Part of a small language model's weights.
Size: 11 layers, MLP 2048 SwiGLU.
Training: a variant of Muon for these matrices, 583M tokens, 8901 steps.
MLP neurons of a small language model. Each row is named by its layer, matrix (gate and up: input weights; down: output weights) and neuron, and shows model dimensions 341-511. Each number is 128 + 24 x the weight over its row's rms, rounded and kept within 0 to 255. Numbers have three digits each. A neuron's up and down rows have the sign that makes its largest values positive.
A block is one neuron, or neurons of one layer that tend to fire together. After each block is what it responds to, as a language model described it from the Wikipedia text at the highest values.

L7.gate18:194159079098161143121126092107156137153137104180115111134117111087140098173147099126173123143107116133101134143137123129143136140128171062134106086133147106145118125137116151104126133095133098145110141126109137142127135105094142114149107144129142115090076123121142142107098145151130138147152149133129175142152132121125125062095111131138134146140170150144140157119139155182090142101141112156140089124144144124130127132150182168131116121117098116140165169134151149153147114129097136100146147128157158120081147085092
L7.up18:127128131084177111130168112144116131126137109146149135100119099150142137166084078134156127098129130113102173187172151123120105099114144139156110076155116100109140117145115146088137142106149141159137120195164132144125124139137146150158137146127151122127134142119133138109144161108102146091110117108155158165084130125157130147094122119117122124094121128138129115116119145134105109146160141121120171119126146114127124119124133149197102100134185152165110127115147103133162106192098167141101116079136083112109134139123
L7.down18:136147141067188101135106176142107109176089122122077142045136110120126127115126109123130133121156109144091120152144134149166088125123138130092188159135127135126123105153100146143176131103170138130101116137125134158147124119144086118114144111122122119125106103138158147125105140144156151108118139116108138155126147135107146113120151121143119118081097128172109127106110093142134112151114091106123139141122113141114117148143099151088142086137185127153118116177121114189130160127116088123118104159162155093108157147103
L7.gate1537:126169127068103147098123146139133120107137165095127138130154141105086131150151104090132095112147102107108152125113117127091147117131169101143111087142134146130114112099144163094113118133111114121138121133157104134187114145134151155147137121117196085151103112134143131119144145154119127117147163123094160100116139127109133117140132136127123112177125134100143135099129143124138119113164107105149149106113111133136148103153109130117117162167151173129110144126130127103191125124090123143101173181149143130147124103138
L7.up1537:164121109112193166142112124145182132115125122173109131198103083115103129133088125122130148135106129112146139156157143136123137127112099133130064139152159117099123149142120121153110138140098132140142163085169099152122139187096134098107173110124112147138091098164121131128139124108098122122102118099132119117163186117138126118145122119118102129203095121109095114115140171146110077128119143128133116159120114128140138157148129116170187130157113138176129179144139151101104124105115112150138137134120156104118134155143
L7.down1537:156094089125133111139148138104154145125105124129119104096136113114144078143120158160103146080117124159147090133140162144158125143140135163087115164118115142099118129172136052149161140095117138128142087164129132115141126121125133097145123145144131163110122131142136136115104137117143173110124120132122108118132111170120132095136115134146145131159118149121121124122150177125160159143120140175114091172118092074134097164140117111139123099149153100152127107130106150097111121129101128088077164173135158140131119148129
L7.gate1542:164137098081149140106088138190160132085141120137167133101116120135159135173115101101147150113162156105107178126144103103131141110117139118085137079109147100109125137129145100151105135145150139112127100129130153122130144144139125153131108172116118114112095131105137115087134174116122128083117131146120127158132103092157145095113137127148118121119122127084144115129137095168087139167174095119176110162106127136120155115145163106147136145121134139114139122097089098145138133107133126100132145128146123126125116131127
L7.up1542:138108135111124128113145111175106144134181097174122087129126104096130100103138085140135122082149090135121144095152112146144122151119114159072103095112142090098138112136129121165111112145155089087167080134126158162124148155127153112149121167099168099141128098128135162127134143139113190133093161147074132099100137120137109113123142142163104166131104094130113112144117103130147127073143116163094107144113087148126126135103085117140106118128100124153149093103124131132140096101100107113091125130134107145131123110115
L7.down1542:124157154143088123097124130065157082149135159115176137126148135121164096133117128107147099108115163160107080143144134170133138170164128118100114094127128117099146163113113080073123172104161142125132149108151112137119119107152124192146111182144130150108114121097140119111062099131164125132172124069130135113125157123124157127099150115152133094153124121118112111149106126144109124166120122153183152135141130086124122143132136125110146152152123108107159125098148093116132130160155134113138116111121129168133147127154
L7.gate1572:154138111148160153101151139136145132104128116119124125127120182114160155095082163133149107111098078139165082143166158119134126098148143152112122102125155116133117124149118158141141138119114124173191129118132168141137126139133113109132177117187145101105110141124110090164147148121167126142140144115122094116133192103145141142100119114089127124120090110103087120127179142129116088135131138170082143110141151072117106126132142190109095143100133150130136109126090131095148141108128145147127106137103143115119117087109
L7.up1572:119093138108131141147126147117072152144122110131132147120145150119154161145106098150130142147129158123126159175162156093138165060125139118139063083089136128135113112120089141178151136147092109131143147128154123140124129086139195114126109163140184121128080112118104140132127119166123133122137128123089124080133141094142112139130126140109146130119150108127174104135150111117098146154136084115133184157122109139126115129143108084149150081125130159140133133119144115134147146102116104140180140139140115116096178161161
L7.down1572:145146118120100131111144138154120147163139137139150164105139111115125134106157145148172110161122153136141109112131115160127120169139176071110166170124084101130189098109164103144138163132148158127142108104127106148145138114113100183100154176142128173130152155139132137119126155140123125126154099146111115099157127122106109089168088133160152134125141145180150092164131165159133115124135124136156129154123121111145115097123129158113059188152149106115120084157160155144124158133133109148126110126103166118124120151079
Description: Function words inside superlative, ranking or award phrases in sports, music and institution articles, e.g. "first time in", "player of the", "list of the".

L2.gate411:083142146134146151160127126083136114115114125144133174124121148133146121127140085124161185117171125053154131142081100129106134155135089139146084151145127156060142131080147114111141094129164156097108136151125131114128121158145165104142136087182137152167109132113122101077140107082136113130133151132143159088135132130153104133168091105155112166135112135136153110153129140076083111141131141157113147158118118114159122136132117156109151157110077122119173106086188118174150175126115116113069126096113138106157076104129
L2.up411:144129144133112139125130136166138127115124164163148125166112117144120108157129133115091138141121084079106125161141135187116096156136132123121118151158111105190140135144169141101110141084141128069141106181088140143099161190127157137139132166137123143109116139157116092107106101101131107126164107120116153063104078131138087116146143132116148159133131108113091125163083144103120089108182135135099159135094165164168146127091146133133123145122124139137147119112149116127130132128112136148159102108145116147133120140167
L2.down411:123137127132124157147133142141135127141113133135191154155128127117119124184114111118111163150167098110121099143126118165085103136134114123115098109151131105143136175102131133091118116112127125121135106148144112130131146156159145093127131131130135142125139196153148075105108116128142099105168103119129147122113127105140128145148127128132169153142125120108130132140083137136086116161155126156126138169091157173163160152148132117163117154124114176122110154135144118143099144145116157134114136127109162119156099135197
L2.gate900:132120137144115101104105134100145106127140124132139151147136130124107154121101143115164121111107181110112121132130128096088133155132155115175112150134169127142116104081071129097090122105205141095127101120100146151128127132115148149127103150083162136124096119103127093120115135123135114111116168142119117123093142159165094086127106118181101158114183101170122128132111157119125133166144164113139162184118120118153133097105129126171137065160126124162136134103156106085129151144161126112155139116155130109165078151137
L2.up900:131131143120083108135078121082113119105129173156092178115127136106139123143091070084163152137140125121134142140127148101108119127135127133136175166152143123204118113136108144131084105138137154077144077107124114073085166121118085156142122140131156155104138134125145090037085136166129128056144133187151116156163114143152138115136123153162145158118076108104148156134114131131133147151162142143122125147104125110126164117112136128124130091130162088114112116094119126132152107094132130176100173134112129128170107118130
L2.down900:090088115141142183104084144142110097103103172098136079157096139131154167119108088109095126129145072135110177103117133111176122118095114137098110083178137155125172140130097149143129119152099128108107155127121115091095136152088120132124129163122122116150099141169117152152153132130082160116148106149102130149104162115145120126099128160105114151097146166100117087132101127105085139176152091120107127135157117128125166164156148150128153162112107141108145136117146144132160085112119128113117132103098132069136125076125
L2.gate954:158155153170099107132148149130111102187093152151148168127120117152098140125117104123085149105111156100134123127138155116093140154144139133123081105117132102147075100110138092129148140157139147132116133166077135183106164175113163138145146134138160134126112111137142130138160105124154108171079141145130100111108115149145115106123091122136106125102103138110130178168106132112100076138136129151114139105148148135174166127131126115126108142120136152157146127114140137156153128140129163129128115139102120114164129139173
L2.up954:156139131155144141109107139126078131129102090137123184125101136130079123096126114135117102114134079088081072141150112098105131151111156121156125124166175125145083100108129116114118107162143150116116189136153193104116142170088128137164113094135132130122133163138111070087179129134146131148137142081165150089147095148125113081131114111115120166128144128113152123125104145142119110118156156137149122123135150128175131130128149126155144100112087114133119120080177123122109150124155145151128117116124114126152137092131
L2.down954:156134126145110150122103144105105129084125101117145114171100136152102167138147145110080111131134068091120103141116129126103145163094128083127139106140132130150124138111134154111097130149144116110139150129134162116129116163105139105149131103113137130147124134093079098081117160128156147119138118103168140121140114143112087082159100129163106131116097110109138117141094146098117123129128115090183113135134150129128146122125138107184106107099120108126109111100169133095128130100151135176072137124114127126137151118176
L2.gate1598:134095147148111147121137150148127100139113152124094194142141146174089141099114126147138141108131080113145126157105133105092140074145154103111125097108122125074099105127157146139182137110138191097177140119101116136124112152155091094154091103120094135107100099136119119123129158121115151107146136135134176145170096120154117079107134128128130150156109140108140112146143118128092148136155109137167142124131081088156096086117168122122143117092093181091136135140149123184128130105151119117147128088110147097148092160181
L2.up1598:150102124134120095110133178131092108143089171137160139164136150117135125150139136124140161093166092121149141148155142073113114125142160109094123101143115118167109146113131115140133118096143119079141136088081138156074141134155183111138100121120126165112135138186128102099131161133156080097135112148102155087145102125121096120162105146116151124152148151143113133122116112101093077126163111144136167119151116163155121117099140123106117115128104177165156109116108150146155133128147138144116113125110137123135149103098
L2.down1598:127129139142142145126102162110138145110113161100166135175145116140147139111138119153140125124133090128141106161104115135133125078158109108093133143119135113110125128152110135087130131078126150089130158126116163137118120128132123138158124140131114126117140133140151085085145108122123090105150088109098169106137100148114102088129160108108135141165103110125137107144111141163118112101134100121147127122137127119138109063140182103149133136087094128099151096090130153141156125121115124153132130094116142112159092138190
Description: The closing digit token of a year or number span, e.g. 62 in 1961–62, 7 in 1997, 93 in a 117–93 score.

L2.gate904:122167176091138113115155066148132154114102105125150149106138132142123159138120095098124097109139176118143127091131120146093177082137150122133128128130131129118131100138098162119107109131088133185142139101133127112098118136100092140096081100133148120109128143148144115112118132142118113130148090091100115134088132128111072166130191135119105123147113108114122172127100180112156106130116157143121084120102181102130112117155138136128130122077119111140164166096139166116124121180131146145186103103159116138146117114176
L2.up904:117154152104137121146157181131123102106161134148113142136111099124155143126125164172115114086125125165153133117135140135118111169130116142133136128098135106133171120152109158135135129132113123166123112126133111095147128125125146162171146130128138095129154157084159103136115105110143130151114164107088110124145148130097109197122128132119105123108120135091114126161115110147143146172126129101139086090125138181137150108140144144173090138165132138153131120116157134135155146153171140127119103152128127129112119159106
L2.down904:112135123121143106158133163114121073132165141155123120121122114095170103116128145144150141143149084125128145153136138118124105198103093184101157147116128081117149102119158103148160127117158111117117119167136125153099155176150150130190162133127114144123124137095107117144118149120136125098131173101152109158161121172116155105147099144103122103106134188158112116167142117143122116145124110117125121121146132169151154130145107120146124144188153124136108135129099111131120147099127070099071151168111162135119144147131
L2.gate1057:131106124138164153150163105141120132129125091163090186113122068121124092123108102128079103117105131147125146130139114117146108105123094119127137129117109109099101153129142161113127132145096096135141125161110102100107091115117141127137102110165117109172103158102134118123131163103147127125109138084113183211096138112126076069105129114157088143143128143107125133125120117096141106120139132085121130131137143132122144151185137128165170136122121121139106155158146154129137136133148170116093086141148134124112096185143
L2.up1057:127150183126109147113137086122132156144052096103107095148122183134152101113154124142130134143098128090142153119130141101117147102159123123111109134096123131092185101124114148142109118159151123132087152152133122102129098101152125121161086128149145135163117107182109115115134121089127094145155135092135135114082139122130111144114106111116120121131166133089096124094140128080138117143128187125128128113112181126127140124136155137129164146137105124121112175124160165136131112107151166134095115103188097114155120121134
L2.down1057:122123174145131130133091142148122117089134179121117095163092169107123124146141145105113127119104133117168137140098126135127165135166161160114153149130117124151141122062143110100114159127122156111096113149147110139152146153160123117150065141100158107100117144088114130146139099126112127111144132144172154094114144127133143144170103146120114115121157122106131150137106127173136152111142136100128117126125140111166163104116129143170125162167143144108154117150085089088123113110126091120140113102133120150133115112158
L2.gate1430:115103151146166096119131125176108124148126119057107156156105135144120133104102161174126103148128174148126137148123169103146118104112149152107172109092143163169106117137133090128128069136122097101138134145144143119143130121162092114126120152117128128170139109163159153115132084144154161100127125136120111068112097132116107178147166116135085147134146119067133104148119148111159123145141063112138090144122113093141126123118132128140119146153128119156160157097137175105129138128138111137113106095100134090145137109126
L2.up1430:106122164157156062148114094139180152118097146133150128134159093107184092148110119140101122106084148131127116134151116109127140109103115170099183101150110142128136144152129100183095121158071138146135157122147140138129125122117099110136142132145150142139147120106134115098144129081083155110108129112109085119134144126163108131135113104142070143153179115130095077063153142090143133143137154148135129159136109118125122175120131140178154113102134135101113145142118114125100095137144108112133090138152150084132129112131
L2.down1430:129148120146139083114151129155114144137122155128101140143138118112129158146097138152151109143098116147175109158134118103157131148122153106152117119122104114148143169110094098105104075109102123115101141163175167169172134111148095119137123110142131144157157130140121135068143094162121126090147126147118140116167151104146141120121156116129119101106151117106128129102134123127163107144118135148159135157140098102143105135127105138142165156112123090137145136079107173068096145134132067127138105148124122114179124106119
L2.gate1858:108117150184138110151103088118144098130131124141160153119106157139082129114144094101094119134140142110106087133086096116146138121150166128144152158125119169142140122079110052109099146158150173147170130134117152149106144109132150084079132110107109149131121145111105110143133149109127204138135103161116125163136111164098143114160145151117118149131102128137143101195112105105133133138098110166141105154155097145142144140128096112163103132118122155147137116126147133123089079125114132095138136151175100118170123119110
L2.up1858:133159112140104115101129177133117088105158172115128147137094148103150122169097121153050112121102151150129122131114094147120100144139103160116161116143146147085133104102136088114103117138131100165167096111159134121104159126136128141142144134112105137120083117165110128165160139125141120116126121140114125139128125132097139153126120136116138095115101136150160117106130159181112160126096138154119101131121130135162135115142154152089125149095115116146109138133114117127145117118100135100104146131122140111128142131114
L2.down1858:100125142152123139092149141145128084131141157148108157169126133121168113174126088113078114108151119121101134128101102107172131115163158162138157114114119180096148100089166087100108106106146123154175137123127182132144149150135121133127141123150142145128109141131099105124148173110136140137118139152130107155128126122093129132152132094140151140166071135091190111152114133125129144122088092162150082126113093104169123106113078107173132142115111144125133124133126123143107109127154128121093127157098122149151136104127
Description: Column-header words opening a wiki table row or section (mostly Year, also Rank, Population, Education) and time-span nouns like years, weeks, season.

L3.gate1029:076108162090116106096121181112133125164154137178131129072110128134125112094136105100156107105115141144136122152148125112124128109136099144145125151101125153122109179152140115156100138110138131126100114115141165133172103139127050137142132098111106107108166114126141127134087093083135127121135093123124139118114116104140117112101163142171071130148187159172126106159147125128170124089123134156135145116156102116140103105074099134133171119174145149124126128089132120142136103134138114105134120086133131146123137115129
L3.up1029:117092136149100133111099172160117159128111093134127130095137151148143103159096079110118155080097138139122125148124104146167151118117124144125148152089111181119154144087107150145097108164115112158148105153153124132095120095146084119151142091167129117158157148093119115157127118115088129091105153079112134123138132119107106114138110164121143142120135120139139120163097128128090105119146140163171120137139132106121137118110119152109161121121099160090091152104106131182109125076153074143117147087125147140171091076119
L3.down1029:086086127136118103081129176119083117123132114121138140104159120130140124121093069092130127072081137149085166116133119118145160104097126145133176094118135166107130126114077139095139122147126165131130129124156124142131133142118086066098099124130116120153104136151102132138106145149125135131112128107174164132135107111123107149148154152106106157132124120157132078091044144122109164085123108158160114117138108100121127116144103132160163093146089188071122150111106136103111121113155074130126129132147108114149148134102
Description: Prepositions like of, in, on right after part, position, or time nouns: "end of", "first half of", "point of", "early in".

L7.gate170:122084115105143135055123156141145126135115118134131131137106139160117136132126157159168094113122109129161149132138120143093149090127122106145139132106110120118101143136113129125096107161098186107121138115193122093114129147142089162158096133149142150092145120119142100155088106150117168112135148130143096112068166146126140161140118107099122147183157146082116129127085093136102125111092107174126119166137112097140173113095186123130134131106137138122104190089143123147134114083133147100142145103180123102099134192137
L7.up170:113123185134123161158126149114119136143116121120129145111166114148104150130126134152139115095147081110132159080130172084178127129133101139128139138107112105141096111153062166180118146154133064122158138128106111114129140173136119133094096157134123142133089149124141138083143139127136128123148127128155091114127130151095130173178083121106104142138133153171120163151091098115127173104116117110102134141132107101122110126129142154158124124154152128114127086126114169095136147143143148107145109117083152142132105122103
L7.down170:116124159114107154144134078114139071155154105137116083164106133116101123119125093103127150127127108103140111150140138118138108130136089144128103132095139105046117127150168105076111152157149126159117105112126133119166136112076123143126123114134142134131137130088155095122154147161103185109110102107112123125133159121133133145123161131115148128114167164155111134098119092121146155113170144147145142118095124131130138135108083154121131115046138085127110160126142121115120131126115131115124092101115126156173129138187
L7.gate1047:143163151128120131188155106120150162103069184103133158109098132073118149126134112133149132162121091150140122108113155144120159153103125093130126157104171146145115114151071124138125148114120136187166134131128132163111146076094151154135050161156115095112098168138133111137140129098074138132145123105097117123141143084097106125126121083108127121126087124147173117149148110174132131113096110164135141122134160129176118120106127146155105114134130123111136137156131135143136144120155123127104095141071136120093120157106
L7.up1047:148084162109148122102151116143118153121110147128121177185112078159134172109201122147110102145143174106098170141103046127158162098090073101118164149105130128146142106115137158127124164112144133109138130179132124103176141134140117139118125153155144141096080108126126136139156166120132126105107115086067157118120133150111140177151144122159138151113091120099160116117189140150121092125148124102137158106108182124138105117168182136193117128110122160107112112116169119120173129108135117135145100091118138142141129174142
L7.down1047:122121178105108106150133124091135101107126145142134142149083148127145156146132133136083119113158115083134133109159106139149109101143132126125125132135177125148122107133153150123061115123104183135136112117134161131138156155128126133094087128147095109099091106135155124110125071129131128106140110139172146150130129142135116106105129103160146127130136083119156100138123079138122096117131119118220156157105134110169140118142096105137142105170145129096087103176123114147179158139148061074108112125100125106121143130145
L7.gate1329:173151140128109160135065145109150113121104118126147163138124118153133092132134099091133140132102093116128091149104122143059147126136136127147129092112121144161115101140145150119112112099126144136138105136119103078073121163141145139105141139117137179092113089132145108123163140120129120160142169172115140132114126176137122131129151125110091161073143143142148109125097140099141098102146125116103128156138117089120183123107095098075102099103150100102141138101156095162104124083102120100128151117131179112129109118101
L7.up1329:147127152144146136106062157101151151149096143129114118140102138146137115151103111118160126136078086097126111124137155101149137156126142101120146125079096163130151137153154138144110115117135180163103125154108105099164115132109091186129132154126085120090130088105097088091170159128123099122121102166179156140162136157149136128087155159129072101138115112152126137157095103152145111127130107164086135110104141121096135136170132114092108142171104122148160149103161135160131166090118134093114156104103116119112134122114
L7.down1329:094153136141137155135149115114151118076112126147147119161103150132142144107083106143136133090123160188150120132143159121088125117113128146121153142157131129084107165102127116122126107167119126091168163112148141090130124150115139121112132162119103052088129169156146106129128072141112133134106166125125092098144143145117117122110152124114132127114098105114133132138120149116116119154151154097096123114159099121085151126157173101124192091126112106136065117120093126107144054100135135118112139147114151154132099134128
L7.gate1843:184129148126128122124159138148141164134120131126133150109163111154157137125118192106141119057155080118128100136123120126141093114122120123118148123105138107155107148084109122148150178091165113130095100116141134101154138132092142142134151165115121136108119103127129094121076133122126094109148124097154162067132139106114129147138101096137131103092139072130120137164106145150139143126119129138125115167101140104085151122090156121128140136143141134147093127142149130144135129144081120135101145121135141145103123134156
L7.up1843:104101141107126110133112142081123148121150103067089110110153163132128134093138150142120087127092105094128106133116132161122104158115109074116126145096123103174084127112173148145132108085125115147111120140164095131125104145139157156144101142131134154122167111096145138107155125109131094109112131087112092140146150141123112122126092131125152100143138140133150122130122152120126137093106101116152105125129102102131146117147144105142106154126093093157148081103149156131131155095101109097162119129125081143135132135135
L7.down1843:144115150152114134163123118115136130131156130116112134105110090120127125154139101165158157162080133095092128173160149150119128181133117123100111151113176094124105179133152123100169126143151153154149066127132155112134133125125129126124152172144151105149111098157115149145131177127145118096167126113137088137121117139149094122095163114143081116115101147135126125169097146160118109136128125144148112134137112100120120145174145067135142161139122135126101129099203172096130150130112137086152126128175109129127128149103
Description: Connectors and endings right after a year, such as to and and in year ranges, the s of 1700s, or a year's final digit; weaker on career and season.